MLP neurons of a small language model. Each row is named by its layer, matrix (down: output weights) and neuron, and shows model dimensions 202-329. Each number is 128 + 24 x the weight over its row's rms, rounded and kept within 0 to 255. A neuron's up and down rows have the sign that makes its largest values positive.
A block is one neuron, or neurons of one layer that tend to fire together. After each block is what it responds to, as a language model described it from the Wikipedia text at the highest values.

L3.down295 [121 101  74 172 127 143  83  97 129 114 101 119  91 145 177 148 135 114 147 120 107 111 130  86 140 166 129 137 134 160  98 167  86 141 132 112 104 118  98 119 147 122 110  90 150 103 141 132 139 174 168 141 104 107 115 147 182 117 139 163 113 134 156 117 178 119 151 121 124 123 154 156 109  95 122 144 102 114 115 135 147 179 108 150 155 128 165 144 191 126 165 132 131 200 107 132 138 123 106 142 142 125 126 181 120 137 118 108 117 113 154 133 132 138 140 146 118 121 123 102 139 125 110 104 159 125 137 163]
L3.down309 [106 119  99 140 128  88 109 145 142 105 123 140  99 144 108 118 116 118  79  96 135 135 101 124 135 143 151 145 124 159  80 147 148 116 111 152 149 130 122 151 135  91 107 139  86 106 115 111 142 123 138 160 133 130 134  98  98 144 143 128 162 100 119 154 132 131 140 133 144 103 143 174 105 130  95 114 113 126 152 143 139 143 104 151 101 130 111  93  84 128 125 139 126 146  93 125 164 118 135 129  80 120 117 147 138 111 127  73 118 104 108  96 129 172 143 107 128 141  99 185 130  86 132  98 104 165 146 114]
L3.down391 [106 102 121 132 137 119 123 140 141 142 150 110 159 107 133 104 132  95 152  87 131 123 169 102  82 181 134 150 115 110 158 115 142 103 109 112 130 132 120 194 117 105  76 158 154 153 153 102 105 111  60 186 157 140 123 135 112 116 157 120 107 166 111 139 157 123 139 130 108 107 149 142 112 106 120  89 116 119 104 136  96 113 111 104 120 138 129 141 150 127 119 118 129 148  91 117 126 146 131 116 102  63 134 109 118 124 180 162  91 123  76 118 140 100 121 140 136 132 138 119 127 113 101  91 120 117 124 118]
L3.down544 [113 160 111  78 108 124 126 150 107 135 118  91 118 111  95 146 139 152 116 155 143 141 120 115 175  88 124 148 132 141 101  94 116 131 118 143 122 140  96 129 112  87 115 154 109 180 142 119  62 161 120  80 105 140 154 148 164 126 115 170  95 104  95 110 127 129 133 135 162 112 156 151 125 120 135 131 144 109 150 152 110 108 157 159 129  97 134 129 148 170 126  91 133  78 120 111 175 141 109 128 140 134 131 102 138 122 123 120 156 129 122 133  88 150 106 157 126 133 123 130 149 170 103 137  83 181 107 147]
L3.down781 [151 127 140  93 138 112 140 102 142  96  69 168 146  70 113 144 113 111 126 115 164 145 112 149 150 126 119 131 141 165 145 131 155  76 132 102 120 138 136 152 137 114  96 147 112 126 126 138 122 149 143 146 106 130 104 131  93 155 133 108 117 130 158  95 130 134 129 111 111 143 124  84 165 112 129 147  86 155 150 163 143 145 140 123 163 108 133 155 125 131 127 102 127  95 127 129 146 130 157 151 147 109 113 134 117 139 138 155 114 130 117  91 128 138 174 158 188  93 170 121 122 116 127 116 137 107 141 165]
L3.down812 [124 105 181  91 140 138 129  93  93 105 137 140 142  97 120 120 110 147  97 125 188 132 144  98 127 135 123  89 123 147 112 147 125 140  85 107  97 152 139 116 165 149 114  85  83 151 113 105 155 138 169 107 102 107  71 116 160 116 148 135 142  93 116 108 127 121 144 135 118 127 110 142 173 107 141 106 137 137 130  97 126 148 161 161  73 146  67 132 117 179 131 121 132 110 110 114 125 151 149 104 184 143 149  94 117  77 116  96 163 141 150 132  90 131 143 122 161 141 105  88 125 104 153 141 119 108 130 147]
L3.down1301 [138 114 165 126 148 115 137 109 120 156 123 138 138 172 182 111 149 133 152 114 120 131 145 118 127 112 149 107 129 151 138 139 136 153 101 122 123 167 122 143 118 106 153 109 158 134 181 118 142 121 121 146 107 123 158 129  92  73 147 144 132 122 125 135 123 136 144 150 120 131 118 138 126 135 106 120 106 106 135 166 128 142 154 124 116 137 142 102 173 132 176 141 134 158 116 122 132 144 118 122 140 105 134 140 131 178 139  78 148 104 107 170 125  93 135 176 107 159 142 131 162  85 107 121 146 182 132 167]
L3.down1334 [138 142 145 132 105 129 192 159 137 123 129 122 119 137 134 172 127 128 126 131 128 149 165 109 130 110 158 130 134 104 102 118 119  99 114  96 120 111 157 164 100 101 168 128 164 152 115 131 147 127 106 131 127  86 126 140 122 177 110 119 144  77 152 122 129 162 140 106 128 113 136  98 135 130 145 153 121 139 106 151 121 106 111  95 101 148 140 139 114 131 108 137 115 123 151 114 158 125  67 165  84 132 152 132 127 124 101 133 149  94 122 122 115 141 146 137 142 144 128 157 130 109 104 164 127  88 129 147]
Responds to: Mid-word "id" and fixed phrases. Fires on the word-internal piece "id" (solidarity, valid, solid, oxidised), "to" after "due", "for" after "known", and some table pipes.

L5.down967 [117 122  86 181 147 189 114  94 115 125 119  96 128 119 140 126 122 138 145 130 122 117 137 128 144 140 149 149 146 105 113 108 143 114 138  94 108 121 107 109 108  73 136 127 148 143 180 170 127 140  72 118 115 131 132 175 156 132 146 133 145 157 122  97 120 132 116 118 136 167 129 153 155 110 117 143 122 140 143 145  82 146 146 100 104 140 136 131 126 103 157 126 127  87 125 162 141 133 129 140 114 160 124 144  74 145 114 137 119 117  81 158 138 147 116 128 119 140 122 126 147 119 132 158 147 119 145 128]
Responds to: Predictable phrase completions. Highly predictable continuations: prepositions finishing set phrases (due to, caused by, arising from, in place of), digits after thousands commas in tables, mid-word pieces.

L4.down278 [122 120 145  91 140 143 117 149  49 158 111 104 110 118 102 142 121 135 103  86 174 131 156 129 163 111 138 107  97 155 121  47 128 143 120 142 128 116 113 131 173 171 132 143 134 118 108 153 157 146 111 122 123 135  95 116 114 135 126 147 141 137 137  92 112 149 121 129 121 114 124 108 175 160 128 141 112 123 168 167 152 114 135 125 109 113 134 123 171 153 137 156 115 128 153 119 126 110 106 141 162 136 131 127 108 150  96 122 176 173 140 149 131 182 156 131 155 160 147 142 102 129 118 115 128 141 125  84]
L4.down430 [151 118 157 107 130 129 116 124 140 119 122 105 147  70 141 118 130 125 143 113 145 129 129 125 129 150 112 110 142 150  81 138 122 114 165 163 150 132 113 164 107 149 112  99 116  97 139 111 123 164 138  91 135 106 177 148 150 126 107 133 123 108 111 162 118 178 104 146 101 111 114  80 104  83 145 125  87 120 137 128 117 120 130 150 120 144 122 142 138 169 114 137  80 116  83 113 101 137 122 109 173 135  87 127 134 160 105 163 161 138 128 142 111 192 100 147 150 125 149 100  67 132 135 132 157 118 129  84]
L4.down913 [137 108 126 135  87 134 133 108 134 122  99 141 138 143  91 142 140  98 160 140 118 128 173 146  90 116 121 139 132 151 114 127 143  99 149 137 111 150 115 157 116 119 132 145 108 105 122 131 118 120 158 114 123 164  97 192 135 114 125 121 113 141 154 139 126 142 107 107 153 124 109 169  92 124 118 113 132  86 158 106 105 180 153 125 132 117 116 170  89 144 112 133 162 122 128  79  98 122  83 128 134 111 120 174 138  90 146 160 132 129 135 137 121 112 139 119 147 149 125 147  98 132 128 111 120 169 158 120]
L4.down929 [121 140  93 110 124 121  78 145 129 125 133 149 136 142 116 121  96 105 114 140  99  99 139 123 153  97 116 120 148 138 164 118 123 114 143 122  91 125 112 118 144 152 112 122 123 127 107 158  76  81  70 139 179 131 126 181 139 126 178 130 112 144 155 114 126 159 107  92 100 142  93 134  80 109 153 151 122 150 161 118 103 145 159 130  98 143 119 152 118 162 148 119 115 173 144 108  96 127 168 138  81 133 134 147 111 175 138 150 140 103 117 104 140 141 143 131 131  91 187 141 109 148 114 125 123 100  98  99]
L4.down1047 [139  93 111 105 130 162 122 158  70 170 132 113 146 153 139 116 147  80 118 121 131 122 109 124 159 131 116 163 113 136 129 117 114 135 134 130 148  95 130 165 110 135 109 138 134 113  99 147 168 163 145 163 133 119 118 123 197  98 109 120 130 121 151 152 111 123 108  98  87 143 127 157  92 175 127 119 108 178 193 120 136 148 144 139 184 106 117 102 122 124 125 103 100 110 120 101  98  95 154 150 168 116 108 121 161 129 140 116 106 185 149 122  86 149 106 151 131  97 120 100  97  87 142 149 106 155 154 112]
L4.down1193 [109 135 112 126  99 118 104 144 120 138 142 140 161 135 155 110 146 129 180 184 146 141 128  93 173 150 144 128 111  94 102 155 100 169 126  98 145 101 103 160  92  99 155 169 109 124 157 135 115 105 168 151 120 140 123 123 110 144 155 153  92 120 117 120 162 141 149 143  90 110 120 137 123 138 162 166 115  80 142  91 105 144 163 116 138 146 104 117  96 103 153 103 111 153 143 146 174 154 106 123 172  98 179  84 156 110 152 136 110 121 127 147  88 133 144 134 141 145 110 147 182 130 146 129 102 151 108 122]
L4.down1233 [118 115 170 114  99 121  88 178 123 116 158 142 148 161 136 135 119 117 129 168 162 150 125 128 157 137 131 140 118 132 161 128 122 116 109 178 100 124 130 179 133 119 126 141 129 137 148 149 116 116 142 133 109 129  85 152 128 128 106 119 126 131 102 162 113 164 136 172 125  96 159 118  91 159 148  85 115  91 154 119 116 150 122 123 171 123 126 108  94 140 126 148 120 106  94 146 126 142 153 150 150  83 140 126 142 117 174 156  81 129 178 158 182 123 116  96 150 140 111 142 132 104 133  90 142 105 102 121]
L4.down1239 [147 173 104 117 131 147  95 164 191 139 171 128 170 127 109  74 138 159 127 166 131 132 101 164 122 121 122 102 119 135 144 142 156 109  93 102 141 166 140 184  95 102 136 151  93 144 126 144 117 140 116 126 125 152 113 116 123 156 108  99  86 125 108 155 104 128 109 150 139 168 120 106  88 128 153 123  69  94 105 133 102 128 127 159  99 143  93 130 126 103  99 111 166 134 158 150 123 112 113 103 136 144 152 146 145 136 132 140 125 114 135 107 124  84 115 147 153 137  91 127 132 135 122 128 124 123  92 101]
Responds to: Mid-word j pieces. Word-internal "j" pieces, mostly in Scandinavian and other foreign names after a consonant, e.g. fjord, Bjørn, Mjöllnir; weaker on other mid-word fragments.

L4.down264 [139 146 119 109 108 146 103 167  86 130 128 134 121 149  91 173 109 124 136 159 115 182 138 132 145 113  99 134 115 126  96 126 130  84 108 104 132 143 148 160 141 161 140 136 126 133  69 117 172 126 116 102 128 110 135 138  98 129 112 118 129 152 138 149 139  70 141 132 151  96 114 109 142  94 149  98 142 108 106 159 119 102 118 114 126 162 119 127 109 104 135 162 152 143 118 170 163 105 147 102 127 121 129 130 123 144 110 157 126 125 144 117 123 107  89  84  95 130 135 142 112 162  86 135 126 136 123 124]
L4.down459 [116 150 136 117 125 130 135 144 119 134 123 154 101 149 126 123  76 109 149  94 173 164 116  99  91 139  67 137 107 114 113 122 119 140 142 160 133 122 144 127 112 156 133 121 144 132 111 112 125 101 155 153 189 108 153 130 149 112 141 142 126 138 100 117 112 150 104 112 172 137 112 143  97  92 135 129 145 135 150 125 134 130 112 133 123 113 171 127 164  96 127 149 123 109 148  92 117 127 140 155 101 137 102 137 145 136 120  94 117 109 107 112 156 170 119 144 144 131 156 109 105 134  82  63 112 116 116 124]
L4.down675 [ 99 127  97 107 105 135 109 176 152 139 130 140 145 118 146 134 156 143 111  91 150 120 108  98 174 145 138 140 103 138 113 128 119 148 147 101 131 152 148 100 135 107 183 135 140 161 102 148 125 132 112 107 158 143 160 118 166  98 135 133 147 113 147  95 128 113 133 178 127 137 137  76 169 194 137  90 127  97 156 145 150 147 112 188  94 114 114 122 144 147 135 164 148 106 105 134 151 129 119 109  87 145 120 128 134 140 165 144  98 166 146 105 109 128 132 146  96 121 114 152 141 131 160  91  94 114  95 160]
L4.down703 [157  95 125 147 122 168 109 141 133 166 120 149 105 102 140 131 106 139  97 138 121 139 134 116 141 132 120 134  76 127 172 144 142 125 146 178 169 123  87 108  95 152  74 138 123 134 176 104  82 166 152 122 179 108 127 128  91 127 121 145 162 119 124  97 161 172 138 169 135 103 123 150 111  97 139 176 153 111 125 167 128 123 141 117 108 145 106 107 131 128 103 112 117 137 117 129  85 132 135 124 137 132 158 137  90 118 163 157 133  87 169 132  99 146  85 129 162 124 136 158 119 110 133 140 106 139 169  91]
L4.down847 [118 138 134 106 143 162 128 131 141 156 108 137 140 142 106 103 141 107 121  96  99 146 131 114 118 101 146 173  96 134 147 143 124 108 148 149 107 116  94 166 143  98 147 103 100 106 119 144 131 113 151 127 132 103 155 120 123 144 173  93 135 143 131 119 148 131 115 119 165 153 147  96 129 134 134 143 116 134 182 113 127 139 153 154  98 152  81 131 121 138 138 149 100 122 116 142 101 123 147  94 183 171 126 136 131 107 178 150 186  83  97 127 101  75 126 175 102 138 138  92 117 138 115 106 111 125 120  84]
L4.down952 [100 145 144 146 117 113 102 117 148  99 137 113 178 105 120 130 176 128 132 156 131 132 125 138 144 122 130 185  93 127 126 124 117 142 130 134 115 105 159 159 100 173 113 149 166  99  79 106  96 149 111 141 179 129 139 140 141 100 133 124 124 172 120 112 140 130 114 152  97 191 146 123 138 133  85 121  89 118 127 130 155 115 116 154 148 158 129 120 132 173 132 128 115 101 143 131  97 116 135 101 126 132 123 130 130 134  97 134 118 132 107  84 157 118 113 134 130 120 110 119  87 141 104 176 146 132 138 156]
L4.down1049 [152 107 138 104 107 108 102 153 171  92 129 141 106 128 142 112 108  96 110 149 102 188 114 140 102 130  75 172 135 127 126  84  95 174 143 145 145 136 157  93 102 130  96 132 144 149 132 101  97 154 112 130 149 101 126 122 110  87  88 143  89 138 125 100 112 140 138  69 165 141 104  96 107 120 146 152  98 156 136 111  99 126  97  99  98 119  93 123 147 122 120 108 128 105 105 133 130 136 144 149 118 121 138 129 108 126 117 155 103 127  73 153 142 150  93 131 118 118 147 122 116 134 143 111 143 107 168 147]
L4.down1213 [140 124  98  85 150 150 131 104 107 145  97 153 131 136 129 131 112 134 154 106 100 150 142 117  99  88 136 134 108 131 120 122 103 104 159 132  93 139 139 126 123 120 145 176 149 162 113 106  88 113 127 135 144 106 110 102 143 143 103 130 137 133  91 140 112  81 114 156 126 166 120 139 118 125 127 134 116 153  99  94 165 122 128 115 144 159  94 143 154 125 155  93 111 127  93 121 138 103 140 118 132 135 132 122 126 118 132 103 103 107  89  93 144 151 133 163 126 130 145 134 148 126 139 128 116 111 150 115]
Responds to: Stat-table separators, mid-word pieces. Column separators after a number in sports statistics tables, such as 19 | 0 or 34 | 0; also mid-word fragments inside rare names or words, such as melan-ch-olic, Yong-ch-uan, pers-p-ective.

L5.down628 [173 109 125 154 114 174 162 102 107 131 167 119 121 110 109 143 123  92 120  96  98 124 107 110 111 115  89 126 123 122 124 111 105 122 161 142 158 171 127 172 100 155 134 114 129 135  87  94  91 144  77 118 106 135 119 170 122 126 136 149 148 111 152 119 133  88 180 123 113 149 138 165 143 125 112 120 128 149 137  94 121 114 110 145 149 126 128 119 178 144 137 134 125 148 187  85 132 148 153 105 151 112 139 150 112 107  81 151 146 139 118  97 124  97 133 128 149 124 121 106 120  78 142 139 131 139 131 148]
Responds to: Mid-word consonant fragments. Fires on short consonant-cluster pieces in the middle of words split into several tokens, such as isc in Episcopal, osp in Aerospace, g in Nostalgia.

L5.down715 [167 115 123 144 141 141 102 136  97 146 136 106  92 130 175 147 156 121  85 136 140 104 108 129 115  83 139 131 161 114 123 150 149 111 124 138 114 141 104 118 146 116 163 111 143 125 150 128 160 176 137 136 153 149  98 161 173 115 100 130 134 126 142 168 109 134 135 144 115 158 110 148 144 137 144 128 113  85 123  77 149 121  89 133 137 147  96 130 126 140 133 131 167 130  88  95  77 152 144 101  91 111 130 136 135 151 117 108 123  98 167 141  75 148 132  80 157 130 146 117 128 140 142 114 136  93 156 195]
Responds to: Highly predictable continuations. Tokens right before a nearly certain next piece: pipe or semicolon cells in football stats tables, of in man of the match or Republic of, mid-word pieces (Zan-esville, arr-iving).

L4.down418 [171 122 116 115 137 131 159  89 163 117  72  77 130  94 136  93 134 120 120 153 177  86 135  84 162 116 136  93 111 125 124 118 157 133 156 155 151 131 101 118 148 130 121 137 104 140 154 157 120 148 131 149 103 132 113 122 157 149 117 102 162 109 119 144 106 100 150 105 145 136 181 136  87 106 135 139 140 107 126 107 169 131 171 125 116 102 119 128 151 110 153  85  99 114 143 110 124  94 143 154 126 135 112 106 144  85 142 115 109 130 148 150 136 167  84 152 143 120 142 130 184 115 124 132 113 131 120  65]
L4.down445 [161  92 122 179 120 125 106 174  98 142 115 150 128 143 124  80 125 151 145 157 102 139 145 147 134 121  79  91 147 160 121 112 111 168 110 175 111 132 155 179 153 129 125 144 133 170 138  97 134 148 163 107 159 102 140 111 165 168 100 125  91 198 103 123  95 141 121 140 140 127 141 135 119 117  66 165 111 113 115 122 107 128 133 154 163 114 135 154 104  55 148 149 171 135 140 133 146  93 136  78 150 148 150 122 107 108 135 120 169 129 127 192 145 124 104 137 113 119 104 106 165 109 138 122 138 101 135 105]
L4.down509 [126 128 113 117 157 139 142  94 136 160 112  67 109 182  88 150  85 141 111 122 141 141 138 131 133 186 183 108 104 148 142 158 106 122 133 149  90 151  96  96 151 133 134 142 128 136 115 116 118 156 150 113 175 129 171 112  91 120 140 122 127  90 116 137 143 150 117  96  97 128 132 187 169 131 118 129 125 148 122 110 109  97 141 131 139 112 108 133 108 136 111  85 128 178 115 158 130 145 170 108 140 126 188 139 140 104 118  97 141 110 136 178 148 159 147 139 152 111 104 151 151 115 109  73 131 162  75 144]
L4.down640 [100 140  85  75 148 126 130 139 138 137 161 126 174 180 116 149 122 100 109 119 123 120 156 133 110 138 124 122 110 126 169 131 151 142  94 107 108 132 138 154 159 110 170 116 128 146 140 123 113 127 136 158 124 113 138 106  91 104 112  81 143 146 143  97 157 108  92 102 136 119 144 164 128 137 141 112 138 184 165 180 199 140 137 114 129 113 149 114 100  96 129 149 149 146 130 143 115 118 127 136 161 121 108 105  93 126 123 113  84 101  85  62  89 149  90 156 126  97  84 139 113 142  94 116 144 132 144  91]
L4.down704 [140 108  81 142 132 157  92 142 137 130 132 134 166 145 115 137 141 126 140 123 119 126 127 133 109 166 169 115 146 139 134 117 134 147 127 154 131 120 124 166 156 109 113 110 130 143 124 113 146 139  84 144 142  98 145 108 152 170 135 121 154 116 142 139 126 165 124 130 155  95 152 133  98 112 147  90 141 161 135 140 125 128 118 135 117 121 128 115 112 181 130  72 139 113 138 133 166 145 120 131 130 157 117 103 145 144 171 155 155  78  83 156 130  92 157  98 181 129  93  85 143 117 129 151 119 127 162 124]
L4.down725 [101 148 144 100  99 135 170 167 155 159 124 170 118 106 115 147 138  97 100 145 176 134 179 125 125 126 133 131 166 151 163 139 130 150 168 137  96  81 112 114 103 134  89 116 102 141 111 131 169 150 130 158 106 119  89 172 118 131 124 146 154  80 147 131  94 110  79 152 157 111 103 138 107 171 117 150 132 119 133 105 130  70 142 114 150  75 136 135 137 143  88 107 125 139 144 152 118  96 121  98 157 144 138 141 146 120 130 125 104 156 162 114 155 146 122 163 115 157 128 132 147 163 115 166 125 120 140 138]
L4.down879 [124 134 186 153  95 156 183 167 129 161 172 172 136 136 107 105 138 125  84 115 118 133 150  97 155 112  96 128 118 161 138  89 114 107 153 107  87 130 120 138 125 147 140 132 138 134 131 119 146 158 125 156 122 109 159  97 127 133 126 113  97 100 150  95 100 143  69 112 123 143 122 136 116  67 125 145 139 123 114 109 104 151 149 133 147  92 146  85  85  92 125 152 125  97 124 157 118  81 110  86 116 151 163 141 117  93 101 127 154 130 136 153 142 134 148 137 142 177 122 114  88 121 131 108 132 130 100 134]
L4.down1321 [165 114 156 153  92 154 150 139  94  86 143  84  84 103 128 124  92 120 149 157 128 145 112 104 104 128 100 116  65 128 153 180 110 141 170 115 157 130 105 140 149 112 125 112  95 111  80 109 172 131 180 143  81 129 168  97 157 143 117 139 116 119 130 117 147 158 141 167 129 129 112 122 147 163 130 118 120 128 134  91 144  90 114 114 161 133  99 106 136  94 160 148  96 130  78 131 104 116 147 118 136 133 153  79 125 114 122 107 140 155 120 167 129 127 138 141 176 125 159 124  89 153 163 139 102 100 120 132]
Responds to: Table cell separators. Pipe or semicolon separators right after a number in sports and election stat tables, like "AHL | 2 | 2" or "Leipzig; 0; 0"; weakly, random mid-word fragments in prose.

L3.down433 [115 120 134 140  95  70 151 122 132  91 127 130 115 149 141 126 136 106 101 147 149 121  91 117 144 118 109 108 136 148 133 114 133 112 151 178  96 123  80 151 111 133  95 153 153 151 116 133 127 105 190 160 138  70 160 133 119 116 152 110 162 144 155 156 125 176 114 114  67 133  84 164 105 120 129 138 104 121 132 155 120 156 129 163 134  82 179 128 117 125 175 104  85 132 106 138 103 102 180 169 160 144 120 172 150 109 125 121 122 123 136 143 148 140 164 171 129 141 147 135 136 153 115  92 112 116 131 112]
L3.down438 [134 115 138 133 160 155  83 157 116 115 138 140 132 117 119 171 129 140  98 135 135 167 109 155 143 102 121 119 119  96 122 146 138  90 142 167  89 122 119 109 114 149 118 123 134 103 122  95 123 132 154 150 136 131 101 179 162 129 101 149 119 133 112 113 176  96 156 135 133 170 163 129 110 138 152 115 117 113 154 132 174 160 115 117 146 123 102  79 153  89 142 134 187 105  89 155  93 134 167 133 135  93 109 149 161 125 102 146 139 148 122 132 191 142 109 119  71 119  92 133 134 118 168 163 112 118 113 180]
L3.down688 [121 123 116  95 102 149 125 118 110 110 152 109 128  62 149 112 156 152 114 100 141  94 144  85 102 138 141 126 156 139 130 124 155 173 138 121 150 149 136 183 142 152 111  75 169 128 144 130 143 107 111 134 149 123 167 115 112  89 103 139  95 145 127 152 148 126 100 125  95 109 149 109  95 123 185 178 130 111 167 160 132 114 117 116 129 120 101 126 139 103 127 116 136  89 118  83 164 121 122 111 145 138 143 104 125 105 142 122 136 171 174 145 133 151 129 103 122 123 121 155 102 105 171 131 129 121  85 160]
L3.down809 [125 132 115 108 137 147 103 135  97 119 168  91 103 130 148  94 137 163 138 142 135 126 122 123 104 134 130 113 114 153 131  88 117 104 125 120 112  92 100 159  99 144 128 106 106 126 117 123 168 106 134  97  73 107 128 133 126 104 146 155 130 110 103 139  89 114 134 143 113 101 125 130 132 173  95  81 130 145 102 149 101 108 116 113 115 146 113 173 125 127 140 123 101 124 141 116 163 115 125 154 166 106 144  88 159  89 127 161 119 155 157 117 128 111  83  91 166 133 139 122 120 137 163 115 153 133 176 150]
L3.down846 [121 157 120 119 129 151 126 112 138 105 156 156 113 150 132 149 112 148 148 125 119 156  76 110 141 180 134 107 132 111 171 108 115 141 133 121  88  87 140 141 137  93 120 104 143  77 120 148 150 112 152 171 138 121 111 142 136 134 111  94 133 128 130 151 116 141 137 103 140 149 117 130  97 171 132 143  74 118 107 123 135 112  81 100 122 135 140 134 179 112  88  70  84 110 144  99 107 111 125 110  78 126 171 141 138 122 120 136 100 120 145 121 155 145 119 117 102 168 106 158 121 178 134 103 110 109 159 141]
L3.down1036 [115 139  93 159 128 142 158 141 118 145 157 145 100 131 155 112 130 104 128 180 126 139 107 118 130 126 125 167 151  96 127  95 123  95 138  82 121 123  85 132  91 117 163 129 142 120 145 162 128 133 104 121 124 148 128 110 108 123 118 122 101 151  82 150 126 154 145 128 134 129 143  96  93 148 137 129 102 102 135 136 121 178 136 156  93 125 126 144 154 145 100 105 164 145 125 181 151 111 128 123  78 130 167 135 152 139 121 113  89  86 138  94 117 136 123 145 115  80 104 152 156 112 160 120 120 138 128  97]
L3.down1081 [132 154 100  81 105 128 175  85 117 132  90  91 136 149 144 124 110 133 121 167  91 143 140 126 136 140 125 109 126 122 131 121 119  91 136 118 138  95 118 118 122 116 118  90 130  95 124 145  89 143 108  99 124  94 147 127 151  93 113 102 130 109 156 124 150 135 123 122 161 103 152 135 115 126 122  93 162 108 124 108 108 111  92 129 155 109 130 129 110 134 125  74 191  78 103 153 171 153 126 107 103 131 129 185 138 147 144 137 151 137 165 128 127 128 114 130  94 141  99 163 136 146 142 112 113 143 135 126]
L3.down1296 [132 142 143 142 121 128 148 140 147 118 176 137 134  97 137 133 104 127 132 107 119  87 108 122 107 130 115 104 129 109 141 131 150 151 144 165  96  93 155 140  98 131  96 138 105 106 141  98 131 154 164 165 177 110 114 136 111 139 146 147 117 127 142 117 143 112 139 144 146 146 138 146  86 147 141 130 141 137 192 126 167 106 132 114  79 122 136 102 159 154 132 105 126 143 125 123 147 129 172 119  94 141 122 130  94 100 138  94 118 140 135 124 125 185  97 101 132  94 126 117 112 166 119 125 123 133 152 134]
Responds to: Word piece after F/f. Word-internal fragments right after a split-off initial "F" or "f", as in f|old(ed), F|eld|blum, Nordf|j|ord, f|ist|fights; weaker on other mid-word pieces.

L3.down130 [158 154 127 153 155 143 126 154 118 121 140 124 120 126 135  57 151  88  99 170 139 157 117 139 137 127 120 155 117 122 142 151 128 116 141 126 107 132 129 148  95 130 115 153 100 101 116 141 114 146  80 146  96 106 111 124 126 132  99 111 160 145 115 134 145 142 143 147 152 120 150  87  96 122 134 129 137 154  84  92  97 135 114  99 109 119  79 154 137  96 144 149 116 121 180 104 143 145 152 110 134 127 100 166 100 147 121 133 146 101 115 102 116 153 104 170 117 138 102 126 112 119 101 117 103 100 124 149]
L3.down500 [136 138 106 143 112 114 124 114 165 142 145 127 109 147 102 143 148 145 189 151 130 112 179  89 104 110 123 169 109 141 116  86 125  95 115 121  93 138  38 148 142 120 146 113 106  89 108 132 102 144 170 100  61 111 140 123 116 134 131 118  98 140 140 159 140 135 103 158 130 147 128 131 124 153 139 171 147  84 131 116 133 100 120 116  90 112 122 171 146 147 110 148 159 127 153  98 124 126 182 135 123 153 145 125 131 114 153 144 129 138 154  85 141 123 135 109 100 114 124 148 115 133  97 137 122 132  96 145]
L3.down527 [133 123 128  83 113 133 147 140 140 133 107 154 146 175 132 120  95 133 177 152 155 108 151 109 138 104 106 142 109 132  89 141 134 104  81 157 107 129 116  88 168 117 141 148  87 129 166 128 105 150 136 141 151 120 141 109 148 139 108  89 131 127 119 118 107 189 139 117 122 106 116 175 130 112 138 137 125 149 129 123 128 135 139 139 108  93  83 164 148 109 133 111 181 103 119 164 101  96 159  78 153 130 158 138 128 150  98 121 101  80 101 111 128 115 160 110 148 138 146 120 127 106 141 116 103 157 159 123]
L3.down953 [129 159 130 158  98 141 127 128  67 138 126 118 139 125 121 129  90 132 171 154 118 144 127  98 163 128 108 114 169 123 116 137 115 149 110 108 140  94 105 147 103 135 130 124 125 145 108  84 130 142 121 163 144 159 121 106 121  95 110 135 117  81  98 126  92 168 106 154 121 147 106  97 142 157 138 142 102 176 163 142 119 154 133 134  98 136 114 131 163 111 151 154 106 123 107  64 157 134 148 142 140 145 148  95 105  99 123 132 122 114 113 102 126 116 141  81 155 105 164 147 137 160 100 133 122 160 130 141]
L3.down1195 [ 92 127 141 128  93  94  95 160 167 158 118 117 103 128 141 118 139 132 149 154 152 174 150 106 157  99 119 124 124 126 155 128 127 139 113 135 110 105 120 119 104 134 132 115 145 109 125 142 163 125 158  86 109 163 128 175 140 108 109  84 141 173 124  89 126 126 123  90 123  94 139 119 110 121 231 133 127 180 104 109 152 110 157 129 120 150 146 139 128 113 117 103 114 142  89 123 123 169  94 109  62 150 102 127 139 127 111 128  87 132 130 167 122 116 148 131 128 144 113 147 106 125 137 148 147 102 121 147]
L3.down1206 [131 129 139 142 148 159 134 111 177 140  76  80 146 149 155 167 142 124 131 106 106 111 133 119 145 162 112 133 129 151  97 140 134 109 137 101 104 123 118 128 121 110 139 139 127 133 158 105 153 133 119 123 156 136 120 146 135 134 122 130 101 127 100 119 117 160 105 126 131 114 156 172 145 182 149 120 107 105 111 127 148 126 128 124 121 124 123 114 132 116 113 156 141 152 112 104 140 118 134 149 132 118 167 135 130 108 130 116  96 141 102 160 163 142 130 137 101 120 133 106 124 116 128  89 128 158 123 118]
L3.down1212 [169 111 165 125  90 146 159  98 132  80 144 126  76 114 104 123 148  74 163 121  79 131 129 129 140 133 107 122 125 146 132  94 149 121 107 116 150 105 154 100 105 161 136 163 120  99 127 117 154 108 120 104 163 132  95 150 124 164 106 143 114 150 147 126 119 124 130 123 114 115 122 136 176 136 132 115 114 132 130 131 111 145 100 103 105 132 158 142 150 126 152 111 101 101 159 128  91 147  98 104 146 127 108 185 107 156 142 143 154 129 161 118  92 104 138 133 142  83 128 177 137  98  36 129 125 108  95 166]
L3.down1285 [118 119 140 164 145 148 154 123 161 140 154 112 141 117 129 132 145 122 143 155 150 165 158 174 153 165 132 102 158 115 114 117 131 186 131 153 146 131 163 163 117  81  88 163 105 123 128 109  70 149 136 126 125 129 167 126  93 134  90 126 137 138 130 117 120  92 113 140 153 154 153  75 114  57 122 158 138 175 172 117 109 158 110 126 137 134 148 142 129 116 136 132 128 157 110 152 132 101 120 129 144 158 101 139 114 144 158 139 148 178  97  96 111  95 114 132 142 150 200 112 110 120 140 112 170 121 126 117]
Responds to: Table cells and name fragments. Column separators (| ; /) after numbers in sports statistics tables, e.g. "33 |", plus mid-word pieces of rare proper names such as Aj-ax, Pe-qu-ot, H-ap-lic.